config = dict(
    num_hidden_layers=10,
    hidden_size=640,
    num_attention_heads=5,
    num_key_value_heads=1,
    head_dim=128,
    intermediate_size=1728,
    vocab_size=30205,
    hidden_act='swiglu',
    norm='rmsnorm',
    norm_place='pre',
    norm_eps=1e-05,
    positions='rope',
    rope_theta=10000.0,
    rope_fraction=1.0,
    qk_norm=True,
    attn_scale=0.0884,
    bias='none',
    tie_word_embeddings=True,
    parallel_block=False,
    init='normal',
    init_std_qkv=0.0139,
    init_std_o=0.00311,
    init_std_up=0.0139,
    init_std_down=0.00189,
    optimizer='adamw',
    learning_rate=0.000596,
    beta1=0.9,
    beta2=0.98,
    weight_decay=0.14,
    lr_head=0.006,
    max_grad_norm=0.5,
    warmup_steps=350,
    schedule='wsd',
    decay_fraction=0.554,
    decay_shape='linear',
    final_lr_fraction=0.1,
    batch_tokens=[32768, 65536, 98304],
    max_seq_len=1024,
    doc_mask=False,
    train_tokens=700400000,
    max_steps=10948,
    dataset='wikipedia_en',
)
MLP neurons of a small language model. Each row is named by its layer, matrix (down: output weights) and neuron, and shows model dimensions 336-463. Each number is 128 + 32 x the weight over its row's rms, rounded and kept within 0 to 255. Numbers have three digits each. A neuron's up and down rows have the sign that makes its largest values positive.
After each neuron's rows, "fires before" lists the tokens most often just after its 100 highest values on Wikipedia text that the model never trained on.

L2.down1342:112180099119172116096131142128179110117165110130178176098183177103141131125116138150138142172064164135172178126160065108138154082125117092182130175118169082089115094061109162145128150129120139097144085181153098052125103167174100095136165112110092115096151201162099140141157151126150083155155138153162112134125064101166128111144128150154090112119131127129126062126157152096147097153127
fires before: "s ", "Tour ", "t "

L6.down1565:079162139157112127095156099111159105141147139127145087115151139084141044120142113134150106034144162099093136167088202106122133123137094137130166167081174157149127129074100091137133064148113114092075126178083134117138150128096093154129132131104174148102151142134174110102132140086156122141097151145098105155135134129149200143075106096181178115114138115128145127134119194106149127120156
fires before: "\n\n"

L5.down1680:078087168182155094116138145107149086138104129084142116116120081149112109140114148126090157128071144135022152093118176123140139180093120093087178150135119162097152121147163157119174141085123126174170123046120146097096148149157146194119078116133108143133113151056054099096122095204087099130104149160134145094176141097151075116057174154131110147110097157108142129105113173150157092104048
fires before: "200", "201", "199", "196", "195", "198"

L5.down759:069145079080172104150114079126149126144122122126101120087127090140137081156125159152084172117169140069132136145129105121134116128119176126044122165130143120128081141072108159115145148171114114122143086075158106118117157096128169101187138142095143160137150139100096170154106091118132133063151124148172192138143136160102146184110113168185126103081115109129129113171078113130110079152098
fires before: "s ", "s"

L5.down1344:109093155113143112103110130116148116127150100080186133100098130186111097079114094155114164142123136159147160157175180139082126153153131172111166169095087123134106129108191122162111122137148149133126106129119135089164077167119089095160134083109163075133111166149137121142127207142113136135119187119149186111115174168086104146129160123129177118038103123130149137163078137104178176093157
fires before: "and ", "to ", "for ", "with ", "from ", "on "

L6.down1496:149109188135149119114150145100140170125116169126146091126109092164117148130151113132169102193118124174139138171098155062136156145142106157165159130130142108125122085129114198127145064089140121192151105164143095147116015136084103138092102035192111091094165153073127126132122110156113109098137137155134048135130112130103084134131097154139119089101150159116199146175094114108128073157137
fires before: "a ", "an ", "the "

L2.down826:158156118197103137148119123104129128127140120096206133159127131131114151132154143121078151063165150098133128163200115122126184139118141036102124132129138117145124120076157135089189169182180067115132099093136139171164181084126106152090114093087072173110169168159142124069137120155085151140122112109140165126150115184100125067127102094142103139137077125091126083153156119090149183088121
fires before: "\n", ",", ".", "to ", ":", "–"

L2.down1465:128091094088162162143149115093148105128158094140088133135178135121104099133130142057154101197106167099182100095119144132130144149063147103131105156081187126149159118199090182071136126194122115120163139151113055119115077127125071119138138075169100129156131095133119130078112130091160078117102140136111129108081133110124117118140135157120121141117095162159145195108090116148163167125163
fires before: "| ", "|", "votes"

L6.down91:125115128052134133121147113149091180189111149129060078125090139169176135130133179131163141169149109094061199153128127141207105166089136059159117147112143100106114111135162097095069115173113139093062120101131139132132179101136133119138087148080137133143117149167126171064096079099146098117134074194085135158121151113159198150107142074139062131096106071168081123149138154059138154118124
fires before: "| ", "|", "Party ", "election", "mi", "Norweg"

L5.down302:125149115111216136108152139144104058117113123127110138084106125101119136174184106085159108080127124099176157166162093103163180160129113120078118057139136113147087141107128103134088102122117144127036075096109140154189154157148123080085140088115117216086137145173118168111126138122143144124063124163167170128100126069101137098147157121122155084182106093164071139141113173161136135150169
fires before: "==", "of ", "and ", "in "

L6.down1078:139159126066126155081149121076133115120174145134135159167124115124101110056075061196157140106084197141070143135100165128111175132124102105132145142170136121164109062044127142110110144138207117141153137146108121129193165127084103099122134103098121104127107118134101122211121097110131088146151117085121180087118150085118146111198116146117179145145150191108144133155073126144120188120120
fires before: "\n\n"

L6.down1330:156153118063063159075130095098109150097156123135139144162162175195135151128122151155153104112098110217172146116116081088168102141164162158089092125105150164110100117105103139138159144160155111182102053122089153141129083115132110107158122141130163125137126067197148130129105122044109182107122160110199135127102150156100153113117153146110106105108118179109137158120197162104158062110157
fires before: "0 ", "1 ", ".", "— ", "0", "2 "

L5.down275:124163089104155135072112137088113160115123149159099092184145113132134113122111199100093151112118106103129142145095173126083099141128111097128083168113160079146123113199158140150065113133111184110175140087136167116141166132144142105152109083099100115164100158114165210149142115113116106102132126135043128122164090151157146152141134142131145171078175088091142150083178124095108107123153
fires before: "\n", "\n\n", "==", ", ", ". "

L6.down316:103165139159095157134124150108139140106121099141213162151130115021131151135104124127171149117123086059101171093138118156068126117137101162138176099089117114116137155074117105150062119096171153083131109135075079129151144128188115095170114132054140159125120159189098198109099125057053133154083112173091148163064128133078157125150161129118097085146082162099091098133155127149110078096168
fires before: "(", "0 ", ") ", "2 "

L6.down336:063162131142084123121114096117149146140066135139128158146102154176123200117130135182119155081098130150077116099167143123103130159130105120077137111173177149116108150196099165105136101127140149168148148128132134152165186155133141104118109087123119135166162133110161154135108079089130136176116114134142083139116196109107129130156102181162106188155072135113199166126052092133111114142157
fires before: "198", "197", "196", "194", "199", " "

L2.down1384:109163127117091119148177153146109064146117096153188084071145071101215126137155122127071150082101114142176150124112142113105099159125110144191094114153176156135108069150123156079180142081114118158105128094124050108134133169081195084153126100126097198118129079095126127160128120143100130154111125132112072104107164052097143137111091158117111102114147182114144139167116122098183168148128
fires before: ", ", "\n\n  ", "s ", "\n  "

L5.down771:166138144122081173109102046094133118138169067143165143105099193144129159167122101184147061176170148154146140165192183091133163134172123145156120139139085141159123118096035169125108118154141145065134150108146186165170099072137070109141129115087128149110073092119143117126142121103178092175089131099123148130136133100152184134126105097108130116131179095154120155163140146143098175177104
fires before: "\n\n", "″"

L6.down1558:127103102139139160130121126116166144147120156153159148058129104098161070140141157113122118117122153079113133107153132143150131169120110129057179137127120113137136128113105093132140087148134089119120099169112137079118148137135139099148146113101175127128153159093113095143150106106070184143151069167110168104159211106093130214165155146146142122134081037157115099142108154088113127093090
fires before: "- "

L6.down1001:150103145125062141116155133113197101140166150088113144156115107112126150132116105154104149180084142156123141134072179084127104168112109136108143164148140114127102159079173136184173124135129102161153115123158086138147105137074109129055135077149168095131141099170095083093133205192113115027187120140128224142143103162106107117103110102137130157165151133137144159129148129150108092142180
fires before: "| ", "200", "201", "|"

L5.down35:152162153110114151119141098140118086120076126135115131132101144136084110131151163146122142107097176176135141086127137064158139176173187160186117179142125149108131153043090155088192139193171116130151154110185135089169125136115066154105106114090092111124098108080123135094138151157152116170138133151088140146157159143101164089081134076203192146084133136172098110103116203141143133143088
fires before: "s ", "with "

L2.down130:121100149142132093120161158137197072093135109185125148154141125160165130139129081141188091134122139112139142096152065157155140070125139103080195086131132086141130119169142193137109113169082166155105140137183129073109110184151100099234100168117098092156112074179102179144177118135134132137103091104114120157136106064172125144085147089141113156120093048172132183089113124063128200155099
fires before: ". ", ", ", ".", "., ", "to "

L5.down1516:167090119103089149095135153116145141155101065168128149074131126079142105135137131156114146133180155098116154124149133155093134117149080130129124127122181127090109112106149114134164160177111168143144111139128121136083136110105127139132155096150122094147169131101093068143160072191188144162146160128117152150089093088088097107073093151123128129131123147107069090123119143120154150163111
fires before: "\n", "\n\n"

L2.down1430:085071155136148044146089156172119148099104133168153072106086135115163148127126063143127158084146142149088104152172144131186199123169132105141093112098133065174120150084138195085083122196092114094105135101102170137228179154162086059155141118154140134113157086192103212119166113102151080168097187118133138133136163204087103129201139103044148111135161150086212104121137134165129129124181
fires before: "| ", "|", "/ ", "of "

L5.down1326:157065142108122183126110142156158119125133108096056096174117137133121156126061185081087077174030104137156137181170106138101147120139081132132120220178081207128167185140098188124152154112093154109094124149121158111136125107127123127086097139108142104120115134172066124129193135096166170142169088071086095108120155152119109113083081135108112163067115183173225083170103112100125158143166
fires before: "to "

L6.down1072:159109141122057156111133168121136083150094078137139148104051127168128099100119109129098134158141115078120095194101109130174147146165124152122121037153137160130130169195147128104098101158158124065127142155171145093077088144084181133106105157114151056102121185144152083101148137131097096130109185118083131114154142126143111156104135113102155119086146107080154160150112109128109129166143
fires before: "of ", "in ", "on ", "and ", "at ", "to "

L5.down356:184199170137129151156127117117122091140137132115051154150210154139157134130072138111119136103099145193155182089103141154167137160162137145126084158145115112146142113089112179093194068105117098134080182137109126120061106136121142131145135139167140176139164088174078180149122152165108137118073101117126119148125106137131138133113102102132138120080174170133075144140098101101118069172113
fires before: "| ", "of ", ": ", "*"

L5.down102:139137157133099083105089096188115106173123136161202151123069101148131150175173097144156113052159111177098149131166178115091164124113104113090121136103125128079149120092136060134119116139168127143183174125087105114109118097129136169145119058175135135129096060137143116129147112141195115116152061112094125163143203145103127069081119074173141195063131182164119087151133135148190128132152
fires before: ".", "1", "3"

L6.down272:115096158145100130145144122176110080075126121121147157085157149143148118125132158178151130137133170157150108076135070081066154108121134109095132056190098191147103116112106157112088123122093133152134184042133075134145123129155153100148145133197158149101175177189134157115156121133126176090134168120122138082171131135083159125158140132122145179105123112128072143157144141174114146140131
fires before: "| ", "|", "("

L5.down903:102113134034125155107114188176115147122131131163131107118149149134107136135142150143119138112107118127152103147141126056149090139105170174156122084136125075150131066109166152077139099152124136122133117132130135086110166122095085171138080114172073112125130153155148118152106121136113119096141172156124159121189168113127130112126117138091126087151101172096127080127125191105193173149102
fires before: "| ", "= ", "==="

L6.down257:178137130143137094148095133166092125090135152139164092123108102168136137098088101144156101112149138156154141125142152153135125133063155137110048134145101085075167128142155139092138144070110130129144183118163153122099142151119137194086137165153103133131115202102113163157171121161140183149140100121151138164149164130149101117125153162079188133101112128139103159114173143196149103194083
fires before: "- ", "==", "== ", "The ", "In ", "| "

L6.down1106:088164150130099099086110147092120096150158108123103135124131145091115169082180114180140114077073141094092121125065093144113124129117072137106119115116138177140096106132164127116149114091075139104143151143094131154155089113137095124144125154158125145124200153118143109114160110142160145124099099061115143135118177126154098136153117133105163135143111152102123091166139134111108149140102
fires before: "\n\n"

L6.down1630:154042112150196129116094097070136119116139154105144148156089129188141140149053207136125142118127121160152108199069156122133084133124164094148082092102143089133161137092154108121176086157170130155165072115137144210118120140124142146165110119094123120140121120156151107152093126136205143134069119141143132118132173149146144128079115152118146127093137124133132140155087166109064131117092
fires before: "| ", "/ ", "season", "\n"

L6.down122:135144168113115134125071100188154134173154133133149089178105175163163140129078115170081140162157120137113110118088151104211148186101178170130124114150063137086148143136100128144051157118077132062119155073197115127093122155107113202108152128148161135180159215089160095130130092115129119089140082102185161101175151123161086175106148100145144168134143137226142092121132130106129143109081
fires before: "- ", "of ", ": ", "in", "× "

L6.down671:098136189118132125139129111175063118137108119086093112155140116122113216103136121107148139071057122180130159127132106098149088168146140138143087107160102111171120159091155124069160123119104099179160134125118139175164093213113085086186128149132101103173177130156123144096167073120100159113074166121129103153130165081136171097175130126130102147137158114151063136154157112149113161128134
fires before: "- ", "| "

L5.down769:140127095095155169141106158187098171063121109156128123127078109174159113146062133129112177130101137179091155143157087133158148137065172095196116132146092111121141188131114112078106136147104108122070093103088096093154112128096117115157155120176126138096202132153135198123103137112106202112135128139133197178121131094127069133152108160085171073159124117159128188165083082085172152128131
fires before: "on ", "in ", "to ", ": "

L6.down1161:191114120121165126174093092117164121107151095047126151155144178137164133131139121169147178152132075097090154107127112118154077127109116175160144118122134199123182102135120157106145124130124117157167126174140131135126061157172117125159163169114138108122124128116167081094139098116058109167095148049065153112166156153097116160127053130091106127111157122173182081145120140113123052100139
fires before: "of ", "and "

L2.down1174:092126140101078115131128144166130141140114170121147156173156162113084066146126146125140091119147075162152168141100057062113116139123085129039138119138173115100136186153119121110089083135111176142087136097100124148195157161169153100148100095133116100079183110109163131151131138140168154143107091147197132149159146110124170128155131116094106126138147119088142141099076117173102099112120
fires before: "| ", "of ", "|"

L5.down1324:162179113107083133129149128158110144125130119131124099167159158112046135125136141100119109122061142056119109140127088100123139131150118160108129099146105119108160177138162100156162142200126124133136134106170173134137102169094122118156099148136149135122107107165084150141152138125100115106119142156086166151157112119178171124117104117146123127215154157090159103139155117040128150146133
fires before: "\n\n", "- ", "\n", "The "

L5.down1006:136153067043107094193128104101095115137126107126125090158119114104107154095158177099106058148098071071154175138143060140132100139155189109097132137164170135130104111113134151138152147116120160080103166210118110140150129141123111148143178165177124076058111150085120166081127104063114140119157137124121150167111146118087175109115127161142159110081089087145116106180099141128150194104085
fires before: "| ", "|", "==", "/ "

L5.down1454:121159092081180125151151123143104140086156170128111130124148118139131079210147131129129035191121136146140189101155153173138117136106141140117170073143124130156078152159101179150061115146158107158096146104106152147151082160104106122144098156108077139193138098083123126124105080106133117099064191139103114111166124074166072156184124182111167161108176114111088190143064120092124150146158
fires before: "the ", "a ", "to ", "\"", "it "

L2.down1268:103118128121146131110111134128147157189118160152110139186119162159148141102161137157107154144146158118156113142160120130195137140126080121094140116092136176068116137103153077182086100079139111067122122174130093085126076179166115095135198169140156102129087114134083145136114166140166083106082117124066131114115124140118134114135067115160160168192157148138126158102114155148131137093185
fires before: "s ", "t "

L6.down395:102162153174161162160170115151132132149141122122178094191146082166098138094154070104106115042168184103135087111057154129122122162139141089160138116129147157110100102141078154092075120090126174120147138140197152108116119157179149113112155154137124088164137146114125143133128088116089083077142121108147156192128141140101176169145124177047131102106137129125140145156147077090154149106087
fires before: ": ", "by"

L2.down1014:146152078135148169125124146068175088118170155121181152095116169123046113133175174197050131106129139100128099125149125105128147109109110159152140124070094115113147108129165123106150127177110168192120115118077131117121154127102150068146117140165115096085110112159112161099176162101160123153113153114128146079092126107154184166099144133167179141138125109092176085164103150196133121130110
fires before: "s ", "s"

L5.down395:141108139106186090082159167121146040168155130151130177157110150128120157178077045179156168094130193107109137114130085104092107128143132193095138156133125123145089161097133168081121137122131127050118120115090126110109147129086136138144118133124106115157105120174123074096137159089103079128104130125115143101120187155099090161122171115138177148118156128150161118097153149171153133165116
fires before: "by ", "in ", "to ", "of ", "out ", "from "

L5.down1700:114170151072105141112140115149122084154154129140097161046167137175098140173118104163149080164105136086117082062090079185138124173121141156085141133147098093131112089136090152143143099167101148124130162139120127136135112124122177166153145161094147120168102155093154083092148090102122165151155136083113187219155135118132119147132120161096148166221069142108134127159104156134132183134130
fires before: "\n\n", "\n"

L2.down896:166133109126161178100136113140144120150107127137100144158093111118146092207134179182074110072100125170149133123147107099103169120160085127153151114161115183108147131138127083131150190123128108121128182116168145155142141128131076097149119196066084121153150137180138144105088178159172095118181128058142142170111134079141075113194126085157134153111156065104170069158127093155135136166154
fires before: "to ", "of ", "in ", "that ", ", ", "a "

L2.down399:137065193156177111063097101103153129178118063152154073136137136099075095118156156137158140182111102149117138116134093075129087100169076091160156144171127175194136172112145130116108131158135087182126143113148109103137142126132174174108115143129165146150128146176157123102101157104087086151137047100143119100166145102183173115127107116072088174145147179139128107166144111137080150156095
fires before: ", ", ". ", ".", "oun", "\n", "'"

L2.down95:146140117151153087076143073145120101166074112055161108144116182134144205133093137121148138103125111161111145100153115140112106140142087122129116135170076161093139103193135187103057125122087140102166126104137121129110108137221143157193104142119073126078145173130121151212135169094134115138131152145095091122109115109215143134115096157064129117108128127137067130149182176138139059125157
fires before: ", ", ". ", "'", ".", "\" ", "thod"

L6.down1325:150119106129099108117126080116124176120151119145114119187157145150097142170162136154133086113068101159115147061146145108165124154184206145104171112160118138151150111104104068059137103159149115188097154095108189126212129123155194134151128168103141152118119117177139129150097079132128097127129132084119126077096156169085121122131161150118162116131117130087117171113129165100106164127144
fires before: "| ", "|"

L2.down136:134114085095111096089116127140111100169191100125131114194161143135176167156098073162105082158168133161100109155083093148111092133146119144081144084201136142117112096081093121212115126143134180126095166124115192150121150141115173094133140176176154130109170126136149186126185101151146113193145132096151107175091208116126132102094105067026120166153150138067132156104080155167111104128090
fires before: "of ", ", ", "ella "

L6.down770:128162177113135138131133084153195120165105087106127167114143102144117102156101144142129104183118158159091136150104097074107094136090108123174122082138094106144150159165148121155140122114093146111125115076117101129100165131148076155125157176175108150215119168092118105078109121091080052113093116127164140137153113146092116171171155122125159199089060153138150150101110098053117145198121
fires before: "that ", "to ", "by ", "\""

L2.down49:193134124134153132111099104132177100157173205181155104142137145167118178118086145109093137151152102106178095128111138165080080125127140151157118110067204144093088148086148089149054127082071148105113092100185125135067144112116088155217133120141138108165064119101133161114126165155141131107107108130168134127150145145136186133156115149082161126137152140161097139142100135173167151132129
fires before: "s "

L5.down811:121102075126122100099101138019156107182106158067121108123108145123108140094096152120105125122087128137177217115142102074132159144181147177106059139128153115133153116139105140073126141121100123123140175088127092092105106092145183106149099092178117117132101128159151134093167143173119132160124182114162102110158070118124118108146146123155215114120156146072106120138183131096088164100156
fires before: "\n\n", "from ", " ", "/ "

L5.down1151:129138101149133113144132030137141110057120139143110158165106147127070113154100133152093124081107110122165122153127167126095147116125124148075110126096125111113191119072131099148149099136123141083111111205092115111124132147165107191152136136104118167158142135149142093093121118196167140098192143085164140166111131100137130086058130111124141141178096126154156127106178069144133151131085
fires before: "| ", "|"

L2.down1363:193129098126146112115182139107098142137084167127103128055143154132173102151173107116158103156151158113146188143123143103092112152108089139138127143117126108160159170147160125122111146080168131165098123051171107154138135131088107139096132150098138151147169137120108158129086136097118154073053124167139127162102138104128116156157124151103101132082082136155102165153116078109213127090185
fires before: "s ", ", ", ".", ". "

L2.down561:122147132147163084070140150097136153142119114176119117173118134119139138125144143157089169132130101106114135120115123148122086154115121116074192187138084127119209162137124153125165162150135133185137160143189115131115169125085151107131121105112089077122102068135150190143144110126168153150080123083139113166139140077119159129105125096103124149129139115123065146128124172094183131166160
fires before: ", ", "'", "\n", "Se", ". ", "-"

L2.down1135:115087102140120172176130158106116159147141132162116175085102131158142141134052136137128174095171149182151128081175149129091124153151110184093110145147203198133145119146104117112126113111157096115135147125132173102136123112160150168128098156147174144135166076134053069121133118131086149072127144134133119163143083121133135197177135134098154155191173130157138132147116118126099106090145
fires before: "was ", "is ", "has ", "also ", "may "

L6.down1508:091126159144159111161112102133190196169129148125133098114117096160146164146138164162078111113188125115114140131099157142127152065141127078083141131175189150151137189135074154129150109134146171086074115176146169130110108131133131135107120122162106092176130114097141119190089109128131116128140190105131085117148126165137122230147149108093158122160134142122125150138116052108168078182123
fires before: ": ", "UKR ", "GER ", " ", "; "

L2.down278:094137166107156117132141169079137072057191086086139161084134110108173112101138123114111115151114148090080148082148121137146109162083121138108118126164121080118122133102172126154135146129205154138156097155137080086103187109121124167142233099103141140080091082060157164066151112132167137109098130135136183148113086083083200126095115113071182086116112165047131121210163121075120102066117
fires before: "as ", "for "

L2.down692:145126139143136124197089111125146108133127130120090138131088155115096138128080147095089063129127088096147133141107132131124125099196104098106166125114093099149166140134105116067168167107125115131133108106172098136120206073133145167021107160160135161127144102175159101116109094113085143102122097125170092080087082138161105180100142075132116124110147100143124105082175138155073102122135
fires before: "\n\n", "\n", "and "

L6.down226:146171137105064117115109078126165099137144134143146107159148131106076136125155123141103142151102142117138157139098077169139152128056113133115121114077129115097165096117124125142128143157138139133164118125146119158110103118112126078134126116117141152143148109133125096105114114128138100119138147181126121136135073122147173147110120109134128111160166099131156123109149138105123122106107
fires before: "\n", "\n\n"

L5.down716:185090160131163118104093082159068162127150012110153099125136151086112180099140168119131095091122143173101164094140081124134169121123124135097109088137117146179046086142100165164090075132136115109111111094067149165140154154112080122140142174055108160161144184095094157042163055151107106123132116130141150136135147131104078132166144100140106111139162109078139075136137069149145133115167
fires before: "| ", "|"

L6.down1575:184129136117118132123121129096139188151177154196127053090120085105095195161098103167059159115157135075092130118179128195068109089127087107117103156100095119105146121093125130161196136156075189128115140127138181192152164143112106126099079140105116153125148090118101113113116104131113111154125135081147137171125154135097099161212137108136123131176122174113151128107185149090078095153109
fires before: "\n\n", "\n"

L5.down486:140157148072150131101132106144145136162121144119115138152153119180098133128140043102176229134130102139142065161149079087096112123113112120144042103086138198098143163174151165155140143132136097130087132107129136098104127115125169102117115115105162087092081082120126147131118141174076147106118124169146135101097180126090131125081136171152122171142077092116143178125073145115121110097092
fires before: "N ", "E", "W", "Youth ", "Senior ", "= "

L2.down701:133158134097130062181096155082113067175196109121082135082144130174098113150147157109177161123126029102169130123097094142153145152113157140126164156119174182119113138062170150109077120137090150121161088106148163128107101100200126120189137143145120101076119150158150123138156098120152077126065056195123181128156141087144122138101125117180198119160158105133200089182117103092173126103084
fires before: "| ", "of ", "name ", "career", "/ "

L6.down522:150122179125129110125112022131180140152118167146119092162162115120067126120118130132066143093132156119146143120085130133143147119073095117086076168133162131109177148118152120119156113069158153179150093108162089154102144121154136150138142119105089131129159204111120100146132120129111087157167125203189130126124134136141108164150126118137165132146152105108102121113126145134143097128082
fires before: ": "